MLP neurons of a small language model. Each row is named by its layer, matrix (down: output weights) and neuron, and shows model dimensions 192-287. Each number is 500 + 50 x the weight over its row's rms, rounded and kept within 0 to 999. Numbers have three digits each. A neuron's up and down rows have the sign that makes its largest values positive.
Before each neuron's rows, "fires before" lists the tokens most often just after its 100 highest values on Wikipedia text that the model never trained on.

fires before: ".", " \"", " -"
L13.down766:395405432533376494520593555485454430482479533594479499559435514553508481538567527508526368482470604510457475443467533510440481510504570461429446385425528565455447556445464565502539609492464539572422511589580464449558438544458533502514526560442580612594572430612511486441362603491603466508

fires before: "\n\n", " The", " He", " In"
L12.down696:526456582552410477524449561550448586512470514659473522484398468502546569490511404441534451470419543514532527533512544510494514420468486463518474561518496534515516461540496489352500519507540450498475439468463470518502502511535523500537545460574489483477460459515492576564468479497471485546

fires before: "\n\n", " The", " In", " He"
L8.down591:561471585545470488524460470493440529445453511539547491407387489496557477471514478506456538515445481428389511547622498466467508518471482496532450483555360527596545412470569507432486531544570482519490488555448464487513400507478527547482497404498380539413443482426543546499414498552447524553

fires before: "|"
L12.down830:483457398431488383396565484491510435446574556568491586575494519573492498471495455412505462578494550436497493549513408521479516451563525390487487567467542480542499468557436514480537449417351430543418507479564614556428440466524531581414540542537515478469460548456503506484489548509491522508

fires before: ",", "-", " &", "}", "."
L13.down498:525419563454402529457472481555439394477397448576553561436468490496544534492554555465465497520451399519435542517547542549480442386522495415543594569502479519363528584501491580412543519529461439508549416541424470519547535428536512461506492592479474602489452458452497488389503446467466445408

fires before: "  "
L10.down892:547534465500501531460535470496450511462423444407433523516463488466503489524442542437471518557544487483572454502494416452505466574508465525419419459531511533626604427550518435528509459472471453451538526440475487514480455418469487611398521422552547478467592455547495469541502529616457478426

fires before: " of", "s", " |", " (", ":", " -"
L16.down593:495596431549514539484494439444539509474441473504549531437498454502486610446490474405549508492543477503479535537461521505491556430445409516471460507583534434411525513406553578607573481466511519509434547469503484624484449451515510431453530428455574565463540568505482559413441490587588504439

fires before: "ot", "cal", "s", "x", "st", "za"
L10.down827:449488575497512523450503515423528466490397562468457515470518510506475510571445508556395569558502547515613499426451558490530593516594498411476443527540549523451507567499489466459485534557549577381581505510532539504503476464478459461434448505486518542424579513535540393534500494416502557520

fires before: "–", " |", ":", ",", ")", "\n"
L9.down118:519468557449510528464547463491496467531479513572558497509498515508536529477463475448443476504543372493602494437465461563637526463478554421515483475454473549462559546541520564605458567554398610476437513470408503449482480590490464499525543445542516448507422444467376572427397470499485464554

fires before: "  "
L10.down235:529495439516502544476525502485444497578551470392495381492548444580511522532461540474571516474481479439470493492436423431540555496510451509470507448564435540500563589517394469468583533575420467469552539451534481513583515457448464551478524483514450577442552555469538500553553493538511502459

fires before: ",", ".", " in", " and", " to"
L17.down886:549413462496377482516608547432501495509527433451487513521486380478485528463535498538577610463467502485496472515501460495552446447504513493544497425457539481477490514492503424515423515492544469572520529474431537534508604530481572493507466407447510471607496489533505479581530455530527563624

fires before: "-", " -", "{"
L10.down402:444447486489497545563571562502485464513578454491593453441435599447499510515461577473512535542403459481391462558568510429432515555582434532487489469509550497578508471503542485531577545376506481524504487484493474503396427571565534557415484512591496432557500495486463464475427564521552454471

fires before: "|", "=", "The"
L12.down154:545518518502490577529507545478472476456503539485543522496443505519462457460513484491539428396506557428504445564514556445469477566528492439433489534482537593535495444588449507443479552515425546568515520498498460407503492554504508516461482391461471471474434578588500464440495559447488500434

fires before: " |", "\n", ".", ":", ",", "\n\n"
L4.down111:526464496488456447399535468400478475520506546498561457566505502487451487498453497443342500425568483651599608484477480470455466490483492510521531520629488488486446522600526515531583531468473481548594459502452518464561497458524487521517439580413493489500479462476487509455475552467416680502

fires before: "\n\n", " The", " This", " In"
L18.down796:518462519472463538519548502428530474567474433625553627573474441512474481454522434470428428548473491529558470456499529451532478593462411462417454491487462512514516494509515501506487448461492467480435506452527443490507509561512476493529508404457538612420526409565512438556518470519498533588

fires before: " that", " the", "cc", "ul", "pr"
L10.down177:483483420524533459460472567596512600506507475567527544487483430491476527516638470505522504509561459525490441352563455429522502475524534538446528533429517502471524492495492500555437475515521427436533512487478411517536513581509510453464434542441496491599487553522427552569473435497440544541

fires before: "-", "ran", "ake"
L9.down329:434563538514476582537512456525411413434518335483550504553570456461472511537500510457409447416505461468489554477532478455401560462524509518495556440587471437485453450424483473445526531550560620625544547562517470410525471520435497463490501487501578494458535422510483530504478550600456483521

fires before: " the", " that", " a", " it"
L17.down545:523528448479477501578470567477336483528573522506494513491474443457458529589520507534361509596520406511488388475600411422514483515557482618490529549495567471466428478405559505501515467533553503441479533462487495574450489485458531520490548477536520541531519504401490532521534541517429559456

fires before: ".", ",", " and", " in", " of", ")"
L18.down526:522483514457555498439512543533628457412509511474474479438468534570570478562533484591417486458548488521496519440408524519551481529428514576509546509530457493491520471498511454530460500555535519503425498528523517571551538467444540480460502544455503462550560518542468473538531539495551605517

fires before: ",", "\n", ")", ".", " to"
L4.down306:522543451463628552542498521441593530462605455510473465525552529538500525482482447405552507612480540512531445401461451489564385531397523570445491487471450468498517492521457463551625448584483423449447468456452466436602507471522547518548371535499474609484516498486552519511525513522565553509

fires before: ":", " |", "s", " Festival", " –"
L4.down636:367447532488511571477549464467539617535443612505397523499533488518549505527512476471467463525573460485566484574506424438524492531429476493567391492421553455517556554488421466606557398399464534459508547513443649518508553514496431392527480488601474501582502475486480479467529507531612510514

fires before: " |", " (", ".", ";", " Squadron", " No"
L11.down349:418546514435379462457497499459482547532411523456418479540449544520515526511465510574491482580442469409508472541482497540491488508524523449475510430457416502541471592496505454456512534567532587625517425473478548455515421528539442479396466508475494512549461500531477586452516578476475490508

fires before: " |", " century", ")", " and", " M"
L9.down131:522532469505501558562465551463557595511479523453445523506450536522536550478480492485554505466479504488531532403505553500512499514578525532507452560485483638524534543408465498538446547429502562502494510463565509539469544483588607378500472524537535410546459534515547472455537531452444495597

fires before: ",", ".", ")", " and", " of"
L10.down258:573526411351510473443555496522531587565432435479481520515507469538474544562507519531513435456476355503450549516457524529486423527488620550500426515551568448444537530527509514455427490514585544494522413534518585442452515447526471511547506488526518547565558571458529498458499502539511537491

fires before: ")", ",", ":", " |", " ("
L12.down349:529540446519527482428633571543543512524474568436506515461489463463521550488507482545521475521514435512517519505396451493444488527410569509420371504477499491492439458574511567492430464490458483550531524525504524512466515514513514463504495554559529520438419505448362410576438469468494481579

fires before: ",", " |", ")", " &", "\n ", "."
L9.down368:466493551546477460477440560612474418532566510387477501524485425467518471545507448448511439484431445509592589565523520453558472561479489394503511547523560516517507482448432490525549515550542601485608495475510444512594483521521396492547521551385589397519496508454592382526524535477430471460

fires before: "\n\n", ".", "ps", ")", ",", " |"
L13.down166:463514488465469438440521550422588541485536449471511437489505505524451507462523515488385498409486464516419431463496531484527454480455505500527526530399492570478508495385466475485508503430413577490497521491510507488455599481425487533486521453486496440453583632463450513470599486530496528489

fires before: "=", "."
L8.down384:380498507530538503547439477459473479515574524523512388494469517569519574464493523538500478468568489427465484599450551527433481609420555485488431553580477557469520459520514544520528490519454535500509521471464515465529499572529612451411509550442538602549440536554546512534570417484554483463

fires before: "-", "=", "on", "mb", "ck"
L9.down822:485580566431452502488491472526464517471472519535439550491467470476474481527429561542515539446483566457552446457501509471457464501506441539529477465412548523562489470416575530463486526531534409520538502546481531481636453503664628460391407464451523399519527519584437473480513644464511546533

fires before: " |", " to", ";", " and", "%", ","
L9.down219:491535511484546526498481479453523527559558472511458538494527573487597531483444421472478507443552541474496414522482511423544452481482452568452457375502544462469476509486482459533493380513542521516530451461477513516527447406576442421579481461492522435488429522492512419484456500562506453555

fires before: ".", " |"
L12.down255:575487467588478465496540573429504498479551560588440447469445496494512488541568449490530487519534643524466437488568487525488595493520541422572534561403493538402524543487422534517507411449446534523459470494490397524464554436552465520503468387435498530646483471605554598480489543485564490527

fires before: ".", " |", ",", ";"
L10.down28:499516527497527440541511495386533586631541442483479496512477498514536486561420523441400456460546446512456512583526446446580493483484461517504433506451470541442373545549475436461432458502533457646419520475489546496516499497493508545551469523497537473508517529537569529465505445500510440617

fires before: ".", ",", ";", " in", " and"
L17.down310:493519493478537503570453486467485526527461457517473511470531567508498467383454439533498553554504497505483427566521544547499456494534516453471420511435596558622506456526454486477425439505409459614538484429458429532487471539438549466521499466552521465491565487538533478475525534477493416506

fires before: "d", "ed", "s", "ing", "n"
L16.down770:390555556487517521535523511457582534557490599515422453568545454544477531485513452497504480529477517508491475500446512516513526502469528535515502474538545602615549448421560477535512474555444446545576478560532411476462603512513491534487546476498497549429453411518438581422547478431584454527

fires before: ",", "–", " |", ")", ".", "\n"
L9.down123:523520484438500472472491562459494440432475451500542447472493537475459424543509449522506541530486533501444436382466492558504544486481489447435567505514480631472493531555519528444545505513546485436450575531376571598485439496616459523478544514455443506427480533472493590502535541493492479427

fires before: " |", ",", ";", "-"
L11.down476:528544416535440493486544592556467519472462544458556505445480534480528608532526429572478566512421491479442542500527475464529526606441516485499633500537494561503511372510587541446541482483601524529521507556619488465443453484570572565447542442494516402534497474596431493514420449453525501516

fires before: ",", " the", " he"
L8.down309:525440502460523510524409472527461613480472410545443537439458523514482537594565512495399508501523476573459541508568372430516516457523515522471510516464447510547447460454527461512575456535445564474420485464465482553405515379562501559564475444544501467657431411529566535470472503478544521456

fires before: ",", " |"
L17.down304:489548489570460526452488453488497529472561461510479512557484529520446452460531420547496501582508478476505507471425548469448530456509458536555515501574596458516566466456488479455524560483560534465512422451471473433495548555559501538493498526484500526504471546546501412476519426546457484537

fires before: "–", ")", " |", " movie"
L12.down519:489561515492534517458462501514512453529563461553514445479492516463527494463498552455493477539523448533471483494510426486500495469456547465574480506453492538466601564565549469480457488529537459541574547473480452458533475513423498480574569462583467400511455515495536479535418509448415574483

fires before: "-", "|"
L12.down96:583451483494499458504508559524479516513490451499494538457519481500507478477460503529526459537398481515465502574485469475495543456525552438377473456470491568597482432468543567506490562500474384573532487467513523549437542525533441565478537475526547529545496592538485527525606563509520463486

fires before: " the", " a", "ing", " that", " his", " to"
L9.down310:543461474516501532461490534528405562556507535504504493485479515561610390591541568565478514525494504533404478537466471455495541507468418570559556479449470427506465532518431522468460495474446432434577473550490496505525521519469439579399549538486564518468564524470462492569489513503306482509

fires before: ","
L12.down653:478517471390473568476544519493472486435473525522550580553479491546545485529540556498490459524456469442466490498580449545585558518649502409398530496525549546504445497593437519497575475521576467530531494555491542501601448445616515371496424586517511569469502489463512615557475460483445397406

fires before: " |", ";", ",", " (", ")", "."
L10.down379:516450470569380441543473546497464567551458505417397524460503415502607537526533539399462514534531526504628526453480556527458462511560532455527471562390604446498574505478480400544475546439483476533494548493446450515495539506507506466502428514462463436501471549514508442461525520523474489530

fires before: ")", " |", "\""
L12.down49:516498409494399486590517530507487461550507598588591559501511472533455576532497477551400537550630500487557507483495484509529513487406486551408454488504388491463523467493543400546495465531515523488400465434442416476501554513492581535521459483553466583540442520584390488481567492582501515493

fires before: " |", ";", " season", ":"
L4.down648:520498491459474518577509437498407463507472468492645541543496507536545476506515493448499467508506504441492571481532558468477398601517505460600539522443555466493501577482518398438498446531451497508455544514524497533406432466463506543506500582497540453445581496552489420446510450560464466594

fires before: "ing"
L16.down881:488518473545553525480419579470495579522575547553504490439473531565506573484427431541483438469501512501453540457379585424424501528491514414545429461509486520561507507438433441557525451498425564474514371521594487481498528516589534463552576511501464579489487474477462498491455515534490490509

fires before: " |", "\n", ",", " 2020", " –"
L10.down375:532444440580570493554592496469513571412434522528504483505553437467517479472583463480465545552554479406551422461436418453571538542495477514509495420530475520527602484554475476488569472502497476470550490530539463448487540591445493543421420553470455501549469478547444549502475528436515530501

fires before: " |", "'", ")", ",", "–"
L12.down528:535486518580400510434496511548530551503386537486557638444588522503490467499554460534533486446416528470563545473516408625536457573528471373502482489432516442467502469497526472383522537623427469463507507508467540548599434459525521448398500530539542523441444471436530595375470487539521437537

fires before: ";", " |", " Format", " Clark"
L10.down687:519548535477573610470468413483486485458527513435608568455431507503496505449510640487525538534657504492600528504458526478543346484564502538501551459413586536562509531448566506507438523591505561490539546463527530510468501569521429442542513514503424556430627493499388423554584507550518537475

fires before: " and", "/", " by", " &", ")", ","
L12.down491:485472476571517531545519473568474510565545491467504511545568512580449536429507373487485478508534468530495473514500603497533484394567532455580490460437497572510568542474488494557496456523548514476443475486409501539445507520544479486490532509538431475474510599514603499480551458480492519531

fires before: " |", ",", " 7", ";", "."
L17.down478:521538453575491532400515570434469531425457473520564520480531575532540484550502553484415574490503579488518440477487506395490418498526523513540638532445559531554488457446475566551565532414576568596545557340505629402467463536428545468457498399501505455497523505478470531524506522523496487437

fires before: ",", ".", " and", " 3", "\n\n"
L18.down50:523469458574433495535534494497458534401496424537495562561532573530533506573555513498510543405544527503433521479559467540551579465536474392480512475512502497432563467510439519437476492505519427473454462520435491568590478439491543456450514464534496488502469525508458505454524462371450508507

fires before: " that", " the", " to", " his", ","
L12.down113:577556424517475450535450442506447529560525512495508435446497474507547475538582488481460510494501424520476450481537379466583465533651426486485465578470498539452552542600502539493494456555513512476414521533457444500511519484496567428445489435482467478538473417452400528518514446500549541511

fires before: ",", ".", ";", "\n", " ("
L13.down52:539579436496559532495493542571438506424369476546537460495558478512536486555539519403461427438598346469463432546511468481581432486502514479505430627472525539512467516527471542550472526484492483513536514484442422539481508489475473512513525470490416442559537450496568513495490469499495584509

fires before: ",", " |", ".", " /", "+"
L10.down844:476430537545440466519475463502504476602568461445579459456576386462481345546555460521463498490569435510548495506571454522554512436630498568510504540533521431477511470561524489477460489523480556483491519488492518496473531527429464508582484536525536453484502519463523448427433467432461429575

fires before: "'", " |", "–", ";"
L10.down15:458448485453364529493605550387567548550499521500546556575586541444481481500514433534457556520490561405580521525461519517475475574550513487402465548521543481456457487460573502405476494547546568432484519469529543533522471532502587549522458361538551405509358485545413498488574483527496488412

fires before: "."
L10.down69:391499456615434520481521507519494570478458539506489487459488530555541504462599482531456409460576532447495512497481485530568477563467514459589511470456446483588633505479463492450567557503504489503534444523528431429543462504552524487414540447451514594669560449579491526365395486510473490533

fires before: "-"
L18.down51:454418442514436521527498438471444517482541476482394506463533545542476462506429517558461460546449479428500440509578532475438472523452466511488443496460449472508423549436575336540446480504502441515495518488547456553463452432524573520454508516621535532478493588535474499483449568535553555593

fires before: "|"
L10.down574:420461541521464518486482481522451526523439476562470482457453509475507403513484426613479512438563516530469490472475539485496401479527429426441432492443518525512512480509547458590512536523572464565575501454419512452520496458501601429507614459444438522534440501546402512561449523504451510484

fires before: "s"
L10.down722:509579571513550679503456483432530592450493500438450532534511529561484497471475446508556577387523599482497598478554439496431520490455522588425527536546557471473542563466472557548537545433468484565563580522472535558519498465421451518485485473538449526553421468481452540423422494523470513521

fires before: ",", " he", " the"
L12.down480:599507460560612529493379480566417584550462532508520464420585448494491470464547468523492594493574486551517478538426418579507445438507505582504483556438436567552506530532419524550451433480483602514491482577495474442524489517539444604489422518431512529490470543513479521530522483540458550481

fires before: "."
L16.down241:572523507446512492528448473520504484533531554528404424518495552542587548509535432483472454449549529501495401491607498478485602547559504520464475409458478511504532545544369463452373539517486607551441534501517456493605464490469564480576483527519503474583608514559468546448504530462536513537

fires before: " |", " was", ":", " is"
L17.down573:494435534497502526567489524433509615564523484429407538601436446449474443631506523390476384472446548553522489536511471459525517546440565439510459480594516506467526357484506363578497424519488507492500474459432542477478534420487562496458490512428527561510536475560477504509669433492538453457

fires before: "|"
L9.down164:489442543502544535437581539537515508547532484474521500454497485504381527473494499545492556550512556476430523442416434550417471446502473486523494593409589498547562522533495550481448441565410457514467604492534478507521444551527425485505509462561589552562448570510390472451456558553469558429

fires before: " that", " the", ":", ","
L18.down756:550498608492502427483524436555321458515548495543452489481497522511548384550610512489489531492374564471466501501467410557520444533366482505528429534478453457458519507448501454536527514425501489459484483569448498524506487441375462431423471522498621423587461486480477448464547440499410528487

fires before: "|"
L11.down0:520531469529515504441558466547478515518505555495466419547479523535405512518639457503467500514538494525409515499483494515557505493553487382455443581602542535453531408496502562605483526552566448488574489406532468462473428481596523505441479467472488510533503496514500459468450565517448391543

fires before: " |", "–", "'", " /", ")", "."
L11.down291:460479471505461517452548420516518482413567579537583464565525517497504539504516597488382481444508385536585417440459401541505484551451533451495584523537553466512498512530523414583508630545525495512462543517422445532567481551512503469488545525510493450466498502441477538488445456486448539395

fires before: " |", ".", "+"
L16.down873:480500508469548521403485471554450443610538572554496477519580564550520549451582446534448573589589487508450536477542454536503551493466440416514504537564490514492566425588536508454473510491467589498403475437509453460509597390414451563515621543516342488421511571607491497496498551582523572508

fires before: "=", "|", "17", "  "
L11.down138:465509544486502480511493558532517515483548503564495547460498524497506483567480594520481601442543491478620514481546594497465509408482527454519459544471504450589585602474502430433500552577524535473484426533522498477426513538568445559550496463584517482548454509488482405507470513561491500465

fires before: "-", "ration", "er"
L9.down858:466573517564480570459581522505502458475481442506437513417549461562437492533494484621452506450473468384530466531619435569421506406586453534574476442470505524565435499456544456528551528460526430581517454560487489554527526559489468485477554557452476482526410465483495449572518540509449514501

fires before: ".", ",", " of", " and", " to", " at"
L17.down444:473462490506542487562593568479558553532487527512473509550485455566550532449612506475318487478534501495522509437499586513545442519502473568529484472636537595420559531562481513600483518550527473442501490476486598464519476512517450558552465501555524473431509480517465545457455457475466625540

fires before: "\n\n", " The", " In", " This", " It", " For"
L18.down207:518493556515506547483525466586531508441552492565562573503527539538533544529493436443470577551537475435549483438451532490540591581476363525489481468429508519488539535484512616532539495488518527542488503561457466488487475502494501554570465574510507501490489504498538523465517542480484579618

fires before: "|"
L16.down471:488458496530511449514456431591534541424449605541465481437486524532572461561541496520470463480448554521464494475442485616498509527446478487460482512522516487510498535513561467414566475498617468459538412503486469528532522538587498487571578501434489438502389496400478540556618524570456478439

fires before: " |", ".", ";"
L8.down334:496538499504430565613521577450519373499506517581589504513593480437502471415523522489485482482473429532523520470453521479451541476497526460468579474532501521517542524543558456571475489446576458522454458522442496447485529547566517568579464455451523466534488531371496502478598539522523531499

fires before: " |", "–", ",", "\n"
L10.down478:511486607450507529398510630573537557397402461472475432378573454383477576458436547471457495476534455576422554478359448486503464524476542516494498479486509528501443366406579545462460497528530537498463545468517572541548497501480548458473580438489484509472445450522477534430439470510545574516

fires before: ",", " including", ".", " and", " such", " from"
L18.down94:518607499552552490439516481505559477505445497527459477517550616540509488479425558511442583579441626415398534486484519464449573518476537551440533464565473513462438515454437436403476452533473367545530517469487530410478532456483546486516445576456484467580501496445542563447553424478547622458

fires before: " of", "s", "."
L8.down604:485460521512515465485460508489509444430429456421563472460605537522489577555507478565502532544497406489567512453524499561500573480530508473454504488542566549486571394577529457558655504514568509508433518588456534562504489544450528420480500491477557452567494534505474464480491470422508532480

fires before: ",", "=", ".", "\n", "\n\n", " |"
L4.down496:494527458470427500479490504518480587515549596545481526432469500522571530486471533497493559447496497489481447516534557567521533475420519491553562522462501476472480519451445505428624468422506444565486508492513472446506535465453511586445494468465440440480521483545478498525570485542452541529

fires before: ".", " |", "ps"
L8.down276:478491581508516555442475517495541399549435463487460487472498478564466538563508444496507564573471491449497456488471415482571597480523538443509509473516470550497446397608530477483546501449447456555489408441517536489593566545522515466536507358509504542578578435539528505555532480444536499522

fires before: ",", ".", " in", " ("
L16.down238:449605464418504535471574539484517560455408493497370507438518599562534509553524538467477411545493456480601523521512505526506481540475529542467373579532508532398509505576479466499518525510506467491514578504530519450541385493479416429483453544487547429497566473500432590494481512455472488460

fires before: "|"
L10.down789:544550560464462602570393509522556482454547516541474449539456431496421502470507458452477510489501452490417501525417539472523523433441482396462401509535531477558516406484516435506515459559509489530592519395548521559519446480576609440493474551400568488480499363473565541514479583497535417514

fires before: "d", "s"
L16.down258:542450562517536534574461516497546520442487447465525662473491566534507319482451520516483387519555553520517626465531379465506466505562451443493567502489569464530514599502475401536510564443451451535554483619511481464516509504397425593536497438410469590467471538587548515518472560455582624504

fires before: ",", "s", " (", ")", ";"
L8.down347:592479477492422474556453460544461495631386508439532491473482523552525465559406516602547508452491562457493429479493492517506560476477537516538483551427552543493595553424488436494414583414523474490529415502539415541500447487550493402493514490421457547469522544529519550445476516536570436580

fires before: "\n", ".", ")", " in", ",", " and"
L17.down38:516542489497568552465637570522520467509571542547500461533570438464541541467589456475555589475517487479579571454523530554518553440403480518531571528541490500507449533534462547518518451451453465454512467479475572563399563476432411594478470460561552466501563484406472549445463491583479559457

fires before: "|", "."
L13.down267:448490435499501596508469441525617528486548523475503529425482477502534442556611474476427627473486520358547539544517581491557482483472426480493524433549549442463532480520585490538477518574499482554486530497571474366467488563502573487522486557473484457432551463535550431487427481454439452471

fires before: " and", ","
L17.down849:581526503495575554425449577508451481530444419452560552460455557555461448499519642549517478483501504471469535488524576485416519487516524563424544500402488449439502476432426476484481506529488486504546525505439526535519529494530449476457523524398510495445539526480540575441523406518546546402

fires before: "|"
L4.down578:441464499505532528438484558491545445492565591549472521468494554534450488578536548562420500499542497410482533449511477589435485521428472484461441504534591545555471472521607414539608464523424395576438548519430470527494582499498529475564516516508468396415476442537434473563543557516467533433

fires before: "-", ":", ".", "–", " |", ","
L8.down294:468447473515486590596555478508603504451434488469515489438458494433485339445456530538534423537573462530466508452503422520517427458609463462463515445466453431514472497547523507444495542495566488492461534547395559627499514492479485510592433474483562376454512574525574562562538453488558505468

fires before: "."
L16.down243:506522426570530510493472457500468381480472609482568444561476527518562399575561519479531462529532613501551473554650489482422460500550462454497471436479497501428471519470403567576482558513559531597417550538527454499546504551571464518652555503520446580550594429486467483516473489407630507534

fires before: ".", ")", "%", "–", " 6"
L17.down120:594453454502490526423436453467504448545514577533509447475321429418506470524540529484451436637540573451509502486534466496515467424491492462573424510461561510467474518492425532503417513501516497421459464556394436477531472527506559505426620501486467518476492438563495478448512531466626516394

fires before: ",", ".", " and", " of"
L18.down706:506521457530496589545465481557485508536474456510426468496438563558510544453482521355503511524524472460505479532644531583577467506552459515436496437561586493521453389538448502475471519480508535552562467482442412450578490558472532499507492512501584548575482588552524572485459550513507528499

fires before: "-", "|", "=", "List"
L4.down787:488360516464479471549454424527502544514549509419516610544565554598524469514459576617497550586453478476482473499559571598526486448507473529428432567503483473534498579510562500502433443465499524440482544481541447538512500530527475508515459427554521523500448551485470559459417483486528525428

fires before: "ed", "s", " |", "d", "es", " the"
L16.down887:384557512504536532539424470543489525504465466555524588501519568505460475534558457549501491438548457471493467621398397516445502456505507447491501475537483521468466539469459470554524491475472507436533566544556541465488587479540524486546556492460471486497501507434493578495580474491510511575

fires before: ",", " of", ".", "s"
L17.down37:558624517453527508480540507524520529485506529457441413509503521465486486491546458499514511567411484488518471367525546511578482484546549573491525493477463451499509460503530517577407549552467416567473418469488534551499469474553550547523519500443493529511503477541597453499530531463517595538

fires before: " is", "}", " (", ",", " was", " The"
L13.down110:607598585446460524464499448470539501455633591553506558506407502505453496453501494513531596515486524534584471431498460465537524474507465520531480464489494414449539499599462483586387523419501438513529493483464546481477571567502577471427486474517628481407425551573449500444514395483472513437

fires before: " |", "–", ":", ",", "\n", ";"
L9.down647:513533456476532556467517500550518489556599530514477441479473443474470500505586495502412511569495439469507496575439630503511436490508478489518442416561449466402457566505524462584425435516501592538436475444470467418415466523391468407550494430534469466489346586541584546503471492562566553449

fires before: "\n", " 0", "\n\n", "\"", " -", " "
L10.down818:466472452526510477561531463447512428414514538590539535499542517541452463484485516480449586479521472494460502572431587526462579469477479477425539476512467506484475550427569519500583427523563470411489520446504485456471524524408558576535530450554520463535491588534492530490487512526507420488